config.yaml
num_hidden_layers: 8
hidden_size: 768
num_attention_heads: 12
num_key_value_heads: 12
head_dim: 64
intermediate_size: 2048
vocab_size: 8192
hidden_act: "swiglu"
norm: "rmsnorm"
norm_place: "pre"
norm_eps: 1e-06
positions: "rope"
rope_theta: 10000.0
rope_fraction: 1.0
qk_norm: false
attn_scale: 0.125
bias: "none"
tie_word_embeddings: true
parallel_block: false
init: "uniform"
init_std_qkv: 0.0145
init_std_o: 0.0
init_std_up: 0.0145
init_std_down: 0.0
optimizer: "muon_variant"
learning_rate: 0.00614
lr_mult_up: 1.42
lr_mult_down: 1.5
beta1: 0.93
lr_head: 0.00758
max_grad_norm: 1.0
warmup_steps: 200
schedule: "cos"
final_lr_fraction: 0.1
batch_tokens: 65536
max_seq_len: 1024
doc_mask: true
train_tokens: 503300000
max_steps: 7680
dataset: "wikipedia_en"
MLP neurons of a small language model. Each row is named by its layer, matrix (gate and up: input weights) and neuron, and shows model dimensions 560-623. Each number is 128 + 24 x the weight over its row's rms, rounded and kept within 0 to 255. A neuron's up and down rows have the sign that makes its largest values positive.
A block is one neuron, or neurons of one layer that tend to fire together. Before each block is what it responds to, as a language model described it from the Wikipedia text at the highest values.

Start of personal names. First-name word pieces (Mi, Ma, Ni, Z, Li) opening a person's name in lists, tables and cast credits, plus kinship words like sister and daughter.
L4.gate353 [ 85 143 117 110 149 144 184 104 115 104 125 145 129 119 124 143 137 112 113  78 125 152 130 152  90 102  80 105  83 151  95 148 155 130  89 156 125 116  71 184 156 104 118 142 106 153 129 143 163 111 121 136 153 144 130 154  91 124 137 143 130  81 112 138]
L4.up353 [138 111  95 112 143 137 121 157 148 126 133 100 156 133 139  91 122 138 126 112 116 151 100 102 115 119 104 121 163 137 130 166 144  93 113  81  98 115  96 131 102 133 130 137 114 107 139 149 136 150 103 102 148 139 173 113 139 143 123 136 112 128 122  86]
L4.gate525 [106 160 114 171 149 154  59 122  95  79 111  98 120 128 160 101  83 139 139 128 147 100  97 156 113 146 120 147 108 124 127 145 158 122 104 130 122 142 100 148 147 117 126 121 146 156  96 164 127 132 109 165 131 112 107 132 118 138 134 138 179 121 145 142]
L4.up525 [140  67 123 127 149 135 115  99 155 126 140  97 129 125 121 153 108 141 157  99 111 140 132 149  91 113 110 104 152 117 138 135 167 120 109 110  88 102 101 162 165 159 138 105 141  96 136 117 125  80 135  92 136 170 138 147 145 105 114 118 126 112  84  99]
L4.gate857 [106 116 101 116 130 153 126 117 117 105 106 154 152 116  95 164 145 165 133 126 153 151 126 124  54 129 100 142 171 110 143 128 159 179 184 139 127 145 109 111 114  97 125 139 135 127 108 148 135 120 156 105 135 154  97 116 168 126 117  91 159 176 141 140]
L4.up857 [127 109 116 162 125 138  88 134 109 114 126 125 102 124 173 155  98 128 141 121 183 170 134 118 129 140 127 100 127 116 133 135 139 137  90 133  88 117 112 119 135  83 145 144 109 117 111 150 137 129 159  92 134 138 151 161 118 107 111 162 166 131 100 130]
L4.gate890 [136  91  72 150 128 129 137 160 123  85 107 152 143  98 104 121 136 115 121 121 117 133 104 148 128 125 122 120 133 136 135 171 186 108  99 102  98 169 130 108 136 135 176 113 110 104  92 137 114 122 148 123 125 145 115 127 172 121 132 120 129  94  99  79]
L4.up890 [ 49 118 158 153 134 125  84  89 121  88 100  95 117 133 143 133 142 158 127 159 121 122 118 110  80 151 142 127  86  96 131 151 129 157 112 114 116 197 129 143 132 144 169 141 106 113 112 109 148 146 181 127 149 182 134 151 114 148 158  98 123 130 149 137]
L4.gate1704 [131 155  73 133 143 163 118  99 137 141 128 102 142 140 173 125 151 114 122 131 135  93 106 129 116 132 153  92 160 150 121 144 140 146 105 124 112 109 130 118 133 122 156 111 120 112 148 114 136 129 136 102 133 119 159 157 164 104 123 123 205 125 138  97]
L4.up1704 [134 146  82 109 151 159 108 147 123 111 160 135  73 133 160  52 107 118  78 126 111 155 111 154 103  59 137 141 154 112 130 139 142 169  88 135  86 161 116  84 120 143 123  91 121 137 111  89 113 101 137 132 152 139 151 135 123  94 105 136 120 122 159  88]
L4.gate1771 [144 132 101  84 143 126 107 147 125 137 134 121 110 171  99 121 157  99 100 155 123 113 110 143  77 155 118 109  97 130 137 201  98  64 123 122 126 144 135 135 116 103 122 117 144 142  89 129 145 139 134 127 134 109 129 146 130 162  81 132  92 105 107  97]
L4.up1771 [ 86 157 104  99 138 135 112 110 183 146 120 125 115 118 151 140 122 122 105 132 144 100 123 110  96  91 110 148  89 144 122 108 135 141 117  91 105 128 121 113 149 103 141 184 130 132 114 158 141 131 149 105 150 145 124 113 150  69 119 126 144  83 139 117]
L4.gate2013 [109 137 150 155 140 137 106 135  90 125 124 149 111 142 100 122  94 115 131 153 117  94 125 163 137  78 108  87 152 111  97 166 178 117 151  91  92 152 131 126 151 131 107 138 155  98 131 144  80 139 143  78 159 130 114 112 140 164 122 116 133 103 105 102]
L4.up2013 [133 126  74 106 155 127 123  94 158 138 102 125 114 133 108 145 139 132 154 145  92 113 132 146 126 121 138 125 144 149 139 131 142 144 122 123 131 156 133 112 101 144 116 157 115 125 107 165 113 179 124 112 136 139  55 152 130 126 134 132 140 140 144 100]
L4.gate2022 [126 119 129 112 128 139 122 144 127 154 143  91 156 110 115 128 134 137 136 132 133 134 119 142 142 132 133 108 141 161 128 144 162 137 133 156 120 171  84 146 153  78  89 118 142 123 114 176 160 154 102 141 128 121  77 118 105 146 109 112 133  88 155 136]
L4.up2022 [149 119 136 148 120 124 138 121 112 153 179 124 183 140 104 156 133 164 128 167 140 162 150 141 142 154 114 117 132 146 118 142 170 114 135 178  95 180 124 132 121 154  91  86 133 124 166 135 133 141 165 116 169  93 138 126  89 112 125  97 122 134  94  70]

Pre-slot function words. Function words right before a fact slot, mostly in biographies: "was a" before a profession, "graduate of"/"degree from" before a school, "resides in" before a place.
L2.gate823 [129 141 114 123 111 118  86 102 100  78 131 127 119 152 105 138 116  92 133 138 146 148 108 122 133 137 125 131 118 139 154 128 123 112 116 126 136 110 125 107 100  96 121 117  85 192 142 191  98 137 182 152 111 116 137 131 119 114 124 179 197 141  97 150]
L2.up823 [114 120 117 130 135 132 104 104 134 146 101 150 141 137 109 137 138 150 113 135 137 144 159 138 153 135 112 107 109 131 128 145  97  96 116 113  80 142 146 188 133 114  96 113 164 173 134 154  88 117 152 128 151 139 117 154  85 131 119 175 146 106 140 123]
L2.gate846 [112 134 153 123 111 139 114 127 121 125  79 148 165 137 102 101 129 143 129 141 140 115 126 105 150  87 138 111 141 132 122 140 167 131 142 121 120 132 113 164 144 125  89 145 146 125  53 104 130 114 127 134 124 119 117 131 119 165 101 162 139 123 116 111]
L2.up846 [ 97  92 162  84 137 163 129  96 113 138  77 141 169 101 114 129 127 116 110 147 138 111 102 138 135 110 133 117 107 133 141 131 182  86 163  99 118 180 114 132 124 114 142 111 102 130 160 122 135 110  87 151 108 148 141  97 129 129 104 112 142 102 131  89]
L2.gate899 [154 114 140 108 114 149 152 111 109 154 110 135 100 105 130 131 141 122 135 131 128 111 125 132 141  88 144 126 117 139  84 111 125  86 157 150 161 151 108 139 106 116 102 155 132  97 169 119 165  87 146 114 123 140 115  99 118  78 129 109 100 171  85 120]
L2.up899 [145 106  46 141 105 210 164 133 113 160 107 147  98 149 111 132 153 125 147 124 161 104 182 129 131 145 107 106 160 132 136 131 122  78 114 192 150  85 174 129 102 129  95 140 154  89 140 134 150 106 129 146 135 120 112 108  97  74 144 113 143 121 104 103]
L2.gate1407 [ 96 135 101  73 122 168 120 136 100 126 117  92 165  99 180 109 125 124 139 137 147 124  58 125 150 128 173 162  77 202  99 128 120 122 148 131 149 101  86 154  96 132 130 169 124 125 139 123 154 132  98 122 136 108 105 147 171 158 142 152 126 140 144  97]
L2.up1407 [122 159 101 130 140 190 111 154 157  90 163 104 163  84 149 135 124 192 173 141 152 106 114 107 125 100 168 137 126 150 112 116 115 149 129 139 107 129 105 154 124 167 116 138  96 129 114 136 149 131 119 139 145 120 118 143 140 158 139 131 153 118 121 147]
L2.gate1453 [106 153  89 120  96 123 124 116 104 140 148  85 111 122 149 151 116 130 104 119 117 140 118 111 110  41 166 102 134 118  87 172 174 138 127 103 155 136 137 136  93 151  87 124 109 154 166 121 145 169 179 151 128 124 139 136 126 106 116 151 160  95 127 119]
L2.up1453 [125  99 109 120 104 152 146  83 122 167 139 138 132 143 139 123 145 125 136 113 105 151 151 145 154  84 106 124 113 107 146 139 129 155 146  92 106 134 160 202 113 146  83 138 111 131 182  94 122 142 167 146 155 124 149 134 167 105 159 153 109 104 114 149]
L2.gate1697 [100  80 136 141 131 106 101 151 111 127 105 144 151 142 131  90 147 103 137 140 161 116 165 120 141 172 124 134 125 170 127 136 161 135  89 131 127 110 120 186 131  96 154 131 130 111 149 139 136 131  98 131 130  93  80  95 129 128 155 140 137 143 106 133]
L2.up1697 [143  61  95  95  97 101 150 119 160 137 149 146 119 132 117 152 115  80 115 107 161 125 150 116  99 111 197 166  90 163  74 139 118 124 132 143 143 153 130 143 145 106 143 141 127 103  97 141 130 137  62 126 115 138 100  87 162 152 136 134 182 143 120 131]
L2.gate1754 [107 141 149  87 175 148 138  99 101 133 108 109 138  97 123 115 164 134 101 163 126  95  89 126 122  86 139  86  99  47 101 134 132  89 136 119 109 131 164 155 108  84 100 149 153 122 100 113 109 122 141 142 140 115 133 102 149 142 145  89 131 142 121 139]
L2.up1754 [140 104 110 122 173  82 128 115 122 113 103 110 128  86 155 112 138 130 119 169 193 176 111  90 124 130 102  88 127 106 138 101  66 127 138 138 100  94 118 115 121 138 112 170 133 161 163 110 140 151 107 120 114 144  95  88 135 147 144 136 134 149 131 121]
L2.gate1979 [127 140 113 178 157 147 119 136 173 137 136 140 112 127 126 111 129 163 125 151 151  91 137 183 153 137 177 131 132  80 102  91 145 148 135 144 119 114 131  88 149 129 158 120 128  82 146  97 150 107 131 138 119 136 150 117 110 120 124  90 153 137  69 137]
L2.up1979 [103 123 157  89  88 133 106 133 143 130 148 106 113 120 109 150 145 130 180 140 128  96 165 114 125 104 143 125 137 113 111 103 103 118 114  76 128 132 110 130  84 111 122 135 133 120 106 108 133 122 124 116  89 157 115 137 111 162 106 103 134  65 101 125]

Academic degree names. Degree words after "earned a" or "received a" in biographies, such as Bachelor, Master, M(BA); weaker on scattered word pieces and year digits.
L5.gate1649 [165 105 115 151 153 109 127 146 123 152 162 120 108 103 107 149 138 119 138 169 113 151  96 114 167 117 151 152 140  82 112 153 120 200  86 110 101 118 119 132 140 157 120 120 109 124 102 154 130 105 139 128 127 113  97  82  98 101 161 125 108 117 147 143]
L5.up1649 [130 121 129 115 140 150 151 106 148 163 115 125 112 143 136 139 103 178 150 132 114 131 138 145  61 126 138 127 147 118  99 169 115 176  95 160 121 145 124 113 145 131 129 142  67 149 155 150 125 167  80 126 112 155 107 107  97 142 114 131 102 151 158 133]

Personal name onsets. First word-piece of a personal name, usually a given name, after by, and, commas or table pipes, such as Hu(Yaobang), Tam(ás), Han(na).
L5.gate1158 [165 142 104 107 117 102 102 113 151 168 129 127 127 125 134  94 160 123 111  91 135 139 108 106 129 125  88 131 171 149 135 160 148 162  98 182  88 180 113 154 125 138 108 160 154 161 124 138 116  87 146 143  94 148 146 143 141 126 121 108 129 147 149 118]
L5.up1158 [121 135 135 145 161 138 130 132 119  91 149 148 112 132 148 136 103 138 112 136 114 101 180  79 148 110 155 140 109 114  90 137 146 134 159 136 104 134 115  91 106 134 136 114 141 117 105  95 108 130 147 102 102  83  83 113  91 137 105 119 124 156 152 122]

Year-initial digit 1. The leading "1" of a four-digit year from 1900–1999, split off after a space, paren or dash, as in 1973, 1924, 1987–19.
L5.gate713 [137 115 113 160 144 117 157 140 127 128 160 131 143 151 130 119  92 112  96 124 157 120 139 110 106 102  99 129 121  82  94 133 181 145 141  81  76 170 119 156 148  52 131 105 130 142 124 149 177 188 136 117 123 109 129 163 144  90 137 156 129 155  95 113]
L5.up713 [144 116 114 132 147 134 163  69 119  86 122 147 145 174 110 139  76 103  64 121 113 129 158 156 120 154 153 121 120 107 103 152 145  80 153  96 113 114 124 131 139 120 139  81 105 130 111 178 108 135 134 115 154 116 141 164  79 110 107 155 150 111 125 148]

Academic degree words. Degree names in biographies right after "earned a" or "obtained a", such as Bachelor, Master, degree, B.S.; weaker on role and position nouns like place, position, role.
L4.gate326 [116  65 107 147 163 135  79 142 149 146 138 125 105  67 121 130 150 158 149 145 119 110 147 155 138 157 182 115 140 161 136 125 105 132 120 111 170  91 130 138 147 136 156 139 131  90 112 143 147 121  92  98 145 131 120 141 145 147 102 137 145 150 185 143]
L4.up326 [123 107 102 145 151 117  99 147 138 111 137 157  83  84 115  95 114 147  82 152 130 116 142 124 174 126 108 133 117 117 128 154 117 103 132 165 154 126 120 125 114 126 137 187 156  87 126  93  87 125  94 103 145 118 126  88 115 108 119 144 105 164 170 133]
L4.gate337 [ 98 100 103  95 159 149 138 150 123 130  91 157 130 100 181 110 143 126 135 132 129 113 179 163 113 132 168 129 131 133 138 129 123 162 148 161 149 107 103 134 116 116 103 133 140  79 131 152  96 138 100  99 104 101 142 139 144 166 153  89 143  78  89 118]
L4.up337 [118 125 157 149 139 137 149 184 113 136 158 140 123 104 137 118 152 156  98 131  92 107 115 110 137 147 152 125 174 114 145 117 182 170 124 157 152 155 104 124 166 123 111 162 102 103  98 126 132 119 115 149 153 158 163 138 125 148 112  94 132 190 157 121]
L4.gate743 [108 154 166 105 176 141  88 106 144 122 112 145 136  74 172 105 115 154 142 134 164 143 137  70  90 100 146 145 115 135 128  88 134 129 174 142 172 141 146 112 132 196 146 136 115 108 108 139 146 112 107 131 170 159 156 128 120 151 130 119 133 172 135 130]
L4.up743 [111 122 122 129 163 112 101 154 148 111 124 110 121 139 164 116 149 166  96 112 126 106 134 130 125  91 161 121 123 162 130 126 151 112 117 146 101 111 138 143 187 142 140 161  94 107 163  61  83 102  76 124 123 148 121 165  96 138 130 134 137 157 170 119]
L4.gate767 [ 90 125 160 130 137  88  97 156 130 121 125 131 109  89 145 148 135 116 131 135 180 105 137  80 143 131 192 136 154 135 131 127  96 111 114 201 188 140 113 174 130 138 174 128 133 136 106 139 107 123 118 131 170 157 125 138 146 120 157 130 175 143 171 112]
L4.up767 [116  85  87 101 167  93 146 122 114 139 137 140 101  74 140 123 133 142 134 158  97  85 122 102  93 153 136 173 126 162 133 160 154 138 108 146 135  86 126 163 147 112 136 102 160 128 177 137 155 120 151 126 130 128 142  92 157 152  87  92 110 143 172  88]
L4.gate971 [113 121 182 138 153 123 127 127 138 111 147 152 133 120 163 149 166 151 166  56 113 100 130 135 166 128 190 158 147 116 106 122  97 122 122 128 202  57 141 129 106 142 148 140  93 100  96 160 136 123  97 129 121 110 117 141 141 148 121 120 131 145 150 141]
L4.up971 [135 147 146 121 149  80  55 188 109  87  67  93 146 129 132 151 170 130 138 160 111 122 163 137 131 110 168 104 161 184 109  82 159 129 129 126 156 116 141 125 106 156 147 107 132 160 165 179 129 114  94 155 144 130 150  77 148 114  91  70 165 139 109 148]
L4.gate1378 [128 145 164 146 133 138 107 156 149 150 146 104 114 113 107  67 157 137 149 134 179 132  94 103 131 125 201 148 150 131 154 136 150 154 112 122 106 106 180 134 142 110 129 116 109 115 117 169 164 124 121 120 147 100 149 154 155 101 148 108 137  99 124  89]
L4.up1378 [176 142  98 132 124 100  98  65 137 125 142 109 159 145 107  92 208 127 130 156 134 126  65 131 118  92 162 118 123 116 142 102 143  98  90  74 137 148 120 139 106 112  82 141 127  96 108 106 136 156 142 125 163 123 169 124 159 115 120 154 111  91 164  81]
L4.gate1425 [157 147 150 127 158 123 130 151  85 136 136 116  69  94 157 155 133 105 173 117 197 165 150  88 118 169  92 124 141 139 140 118 124 133 140 158 129 129 147 124 157 134 201 130 181 127 148 158 147  94 113 143 163 147 100  93 185 110 115 105 170 152 108 155]
L4.up1425 [173 126 147 138 157 118  92 157 120 117 158 125 159 138 158 157 171 143 121 121 145  85 123 124 141 103 161 113 135 148 129 147 156 131 125 141 137 129 156 113 140 140 156 144  60 109 114 165 131  65 116 111 161  74 131 131 139 102 147 109 124 132  90 129]
L4.gate1696 [127 133 161 143 157 111  84 145 149 144 151 133 121 117 122 132 131 141 139 129 105  92 162  92 140 127 114 134  81 163 105 145 111 113  89 116 179 163 151 152 108 128 159 128 144 105 117 128 117  87  89 125 124 168 121 137 127 112 131  99 106 153 171 141]
L4.up1696 [ 78 126 112 108 157 136 152  76 122 103 103 136 165 117 145 154 138  85 132 198  95 135 121 112 131  98 121 169 172 153 149 130 117  82 137 112 148 150 112 157 133 149 170 120 117 111 123 140 172 119 102 135 163 111 128 100  87 132 125 140 125 106 123  93]

Early fragments of capitalized words. Second word-piece right after a capital letter starting a name or word, mostly personal names, as in J-an, T-om, Ka-i, Ca-si-mir.
L2.gate92 [116 120 126 126 118 149 165 109 109 122 159 126 157 140 154 144 122 173 136 159 113 163 128 132 123 120 112 144 101 100 118 135 101 140 134 140 131 166 107  95  71 138 122 115 128  62 122 143 169 187 127 140 121 176  72 151 137 145 149 111 126  88 121 162]
L2.up92 [141 104 161 142 143 130 153 158 121 104 146 181 129 139 161 157 120 105 112 134 131 138 126 113 140 169 121 115 141 107 105 115 116 102 103 148 125 136 100 134 115 117 169 115 145 116 137 124 123 147 125 100 139 153 101 128 159 119 141 117 109 135 125 126]
L2.gate741 [118 123 110 126 133 164  78 123 157 123  99 135 100 118 135 137 152 110 118 121  73 166 158 153 128 117 175 122 148  95 114 142 124 114  68 141 143 110 138  56 101 122 102 113 115 133 130 140 111 107 129 127 112 145  97 162 131 143 145 130 134 145 149 184]
L2.up741 [129 143 144 114 158 126 124 108 120  92 121 116 135 123 123 153 122  97 181 122 128 165 163  92 139 119 111 165 143 131  96 143 139 140 117 118 134 132 124  81 103 141 104 120 119 125 136 134  99 111 136 137 130 143 178 121 145 147 177 120  97  69 112 136]
L2.gate746 [129 131  90 140 128 115 170 113 138 109 169 146 113 133 144 103 145 116 129 138 105 135 161 148 139 183 124 122 132 182 106  96 116 100 130 125  91 104 112  82  95 159 114 120 154 119 132 118 121 156 162 106  99 142 107 131 116 153 123 113 113 120  96 102]
L2.up746 [140  80 148 112 112 139 114 147 135 101 150 160 122 174 150 134 134 143  74 112 125 209 195  96 114 129 147 118  98 175  98 108 125  97 138 176  89  67 106 170 103 120 133 129 120 134 103 107 124 174  94 116 123 132 149 133 179 130 121 113  98 135 112 132]
L2.gate872 [ 90 145 155 137 140 123 153  85 142 135 158 127 112 139 108 176  80 158 158 132 159  89 104 129 124 118  89 150 129 144  96 171 106 143 153 115 123 123 108 158 148 168 133 137 139 131 136 122 137 114  92 144 103 109 120 148 144 158 142 136  93 135 152 112]
L2.up872 [ 88 162 111  88 164 143 109 122  81 120 157 135 100 131 111 144 117 140 165 121 128 158 143 166 142  82  94 152 146 139 136 134 117 126 113 114 141 129 157 106 146 140 170 131 147 161 128  94 122  96 128 149  57 139 109 157 105 140 141 148 143 129 110 114]
L2.gate1012 [147 132  77 123 122 103  81 110 124 156 127 128 119 113 139 152 147 157 176 122 141  79 163  96 131 131 152 137 142 149 138 129 110 164 135 127 141 117 147 153 106 112 108  98 121 131 146  84 117 102 103 160 129 106  94 103 124 154 130  79  87 137 129 156]
L2.up1012 [143 128  80 141 121 145 128 113 103 169 149 156  92 131 134 173 128 120 184 198 105  93 155 139 149 141 128 108 126  94 145 143 146 115 138 102  99 110 139 133  95 128 161 112 141 122 126 132 118  94 140 129 114 110  95 127  96 177 124 113  93 109  83 166]
L2.gate1302 [136 162 107 136 165 155 105 113 120 119 113 142  99 128  99  93 128 151 157 143  98 197  95 133  78  98 137 127 167 135 101 131 140  94 136 139  69 146  71 155  98 135 131 130 126 126 168 132 195 126 161 153  78 153 142 153 137 172 108  86 127 111 102 123]
L2.up1302 [151 119 161 128 166 140 105 130 134  79 133 121 119 141 135 147 136 115 130 146 145 158  76 164 105 128 133 154 156 112  88 137  90 140 113 126  94 139 132 116  82 124 108 132 146 137 159 108 109  79 121 148  81 127 107 127 109 177 144 137 108 115 118 127]
L2.gate1929 [156  84 129 129 105 140 143 148  87 131 177 106 122  76 131 151 124  99 111 142 127 107 130 140 111 131  94 124  71 123 129 104 104 125 108 161 116 123 135 120 116 129 124 111 122 147 115  89  96 120  80 116 127 128 120 138  90 129 133 118 104 128 127  88]
L2.up1929 [136 138 104 135 105 141 148 175 146 116 146 132 130 119 118 138 135 157 131 149 112 134 123 131 124 139 108 116  95 126 103 123  88 130  91 158  88 122 122 112 121 120 120 138 137 150 112 122 147 149  93 134 132 162 145 147  96 137 125 118  65 134  98 113]
L2.gate1977 [ 96 129  29 110 200 124  79 109 111 119 142 112 120  89 135 139 110  72 147  96 139 139 119 122 164 151 118 107 155 143 100 143 109 108 117 137 123 142 131 120 114  75 127 145 132 149 141 118  91 163 147 170  53 105 129 150 107 129 150 125 122 124 117  88]
L2.up1977 [ 66  86 122  95 193 128 109 131 120 124 143 111 128 112 153 124 133 124 152 111 144 110 155 149 122 120 125 142 121 141 117 139 117  89 135 113 115 124 133 135 136 132 135 117 121 153 113 130 105 150 137 126 139  85 144 116 162 150 120 110 142 105 117 114]

Year-digit tokens. Leading digits of four-digit years, especially the first "1" of the second year in ranges like 1970–1976, plus dates in lists and tables.
L4.gate329 [139 125 131 145 131 149 104 150 165 104  66 124 145 157  90 103 144 168 120 164 138 107 104  88 134 141 112 138 160 161 136 148 104 113 144 121 164 144 136 108 140 142 118 136 148 131 158 150 126 114 184 118  93 144 100 151 124  93 115 107 124 107 153 135]
L4.up329 [152 130  98 139 124 123  92 159 167 107 148 135 137 119 135 167  68 148 152 129 124 158 128 149 103  80 105 123  93 121 177 127  87  74 135 117  86 105 131 149 110 134 131 139 129 117 153 140  62 110 144 160 140 121 102 102 131 130 104 120 142 118 158 103]
L4.gate564 [130 121 133 125 145 110  98 148 132 110  84 125  85 128 140 136 115 116 150 118 107 116 121 116 121 143 168 119 170 126 148 115 149 161 142 100  77 146 121 152 112 140 118 128 135 152 124 122 119 146 155 109 113  89 138 138 152 120 106 134 128 134 137  99]
L4.up564 [131 158 145 110 127 123 100 114 156 114 116 171 139 113 140 170 135 130 118 152 141 117 109 135 128 138 122 137 125 111  95 129 123 192 135 116 123 128 117 135 122 143 130 132  84 126 117 174 108 131 136 147 147 135 179 112 133 170 118 206 127 171 128 104]
L4.gate674 [104 185  82 133 146 163  73 161 121 167  97 129 147 140 124 144 132 108 117 109 147  88 121 128 106  97 156 146 129 136 158 154 158 131 128 125 135 158 132  99 104 116 161 132 163 119 106 177 136  97 113  92 108 162 134 132 117 113 127 131 151 139 156 139]
L4.up674 [144 158 100 123 126 131 157 157 145 112 111 130 136 132 118 120 151 153 119  88 136  91 121 179 175 169 136 197 116 120 138 137 138 151 159 117 128 135 149 110 130 121  93 134 133 120  96 155  71 103 112 111 176 152 151 118 106 161 138 172 116 102 162 103]
L4.gate1046 [123 146  98 155 117 163  92 130 119 115 125 125 113 113 155 110 139 130 167  98 146 103 145 156 158 166 117 136 172 131  87 136 122 120 164 127  99 111 174 116  87 185 142  92 139 118 105 145 122 133 128 122 146 124 143 133 145 141 134 138 123 159 130 108]
L4.up1046 [129 131 149 132  82 143 130 117  86  99 152 140 116 143 123 115 104 172 153 138 133 130 124 129 130 115 132 142 103 145 128 141 156 140 101 121 115 118 111 145 150  48 121 142  97  91 136 116 106 119 146  77 103 102 119 137 111  68 126 156 107 137  99 122]
L4.gate1384 [115 138 118 145  81 125 147 140 130 104  91 140 121  88 118 128 146 144 112 104 122 108  89 108  96 141 123 146 104 114 125  79 151 121 118  60  98 132 116 144 110 117 146 104 145 156 125 128 158 120 115  95 107 131 124 122 174 149 153 165 113 121 108 137]
L4.up1384 [127 160 120 110 136 104 120 155 153 139 131 158 120 133  79 141 150 154 146 152 144 142 101  82 134  98  81 142 129 140 115 131 105  96  98 138 130 158 130  96 121 122 155  52 120  99 175 116 144 138 140 163 136 125 129 150 116  83 160 146  85 105 109 110]
L4.gate1642 [145 111 114 142 175 123 136  81 150 113 131 110  90  80 134 126 129 121 145  85 132  92 154 160 137 101 105  81 120 112 111 149 127 140 147 154 129 132 108 164 109 114  89 156 139 122 158 130 137  89 157  82 180 116 154 172 129 144 109 175 116 119 113 123]
L4.up1642 [158 141 106 110 155 130 170 102 122 148 139 127 143 170 133 111 134 130 138 144 126 134 123 117 127 139 167 128 122 119 110  86 106 106 157 129  88 117 129 137 149 100 116 185 147 121 124 136 127 139 114 146 146 120 168 135 119 150 166 193 151 153 124 132]
L4.gate1824 [135 118 104 126 108 124 123 116 123 148 148 141 123 143 144  99 165 106 128  81 112  84 103 158 104 148 139 108 119 128  74 170  84 150 106 166 124 103 138 127 110 125 119 112 125 104 168 132 130  97 129  60 160 119 140 118 108 142 132 166 118 137 123 135]
L4.up1824 [117 126 138 125 137 136 134 130 143 129 143 146 135 113 129 150 113 145 151 123 150  98 110 120 159 163 138 147 154 148 136 108 142 156 127  81 152 112 102 111 115  87 138 146 141 135 110 173 134 136 148 153 136 142 138 145 112  83 161 150  84 138 143 128]
L4.gate1844 [111 142  87  97 117 111 131 125 143 123 107 122  55 134 102 163 149 118 148 146 147 111  92 106 117 133 137 161 116  89  82 177 108 152 136 108 146 159 137  69 124 134 136 163  94 124 113 166 114 105 118 108 157 130 124 101  90 101  76 117 162 160 126 122]
L4.up1844 [164  96 144 121 118 124 130 117 157 137 136 188 108 132 147 143 126 129 140 135 119 123 110 133 144 130 162 144 129 114 122 120 160 121 103 119 125 123 121 135 147 102 124 150 160 145 113 136 175  89 138 110 114 129 178 114 118 128  96 178 168 127  75 106]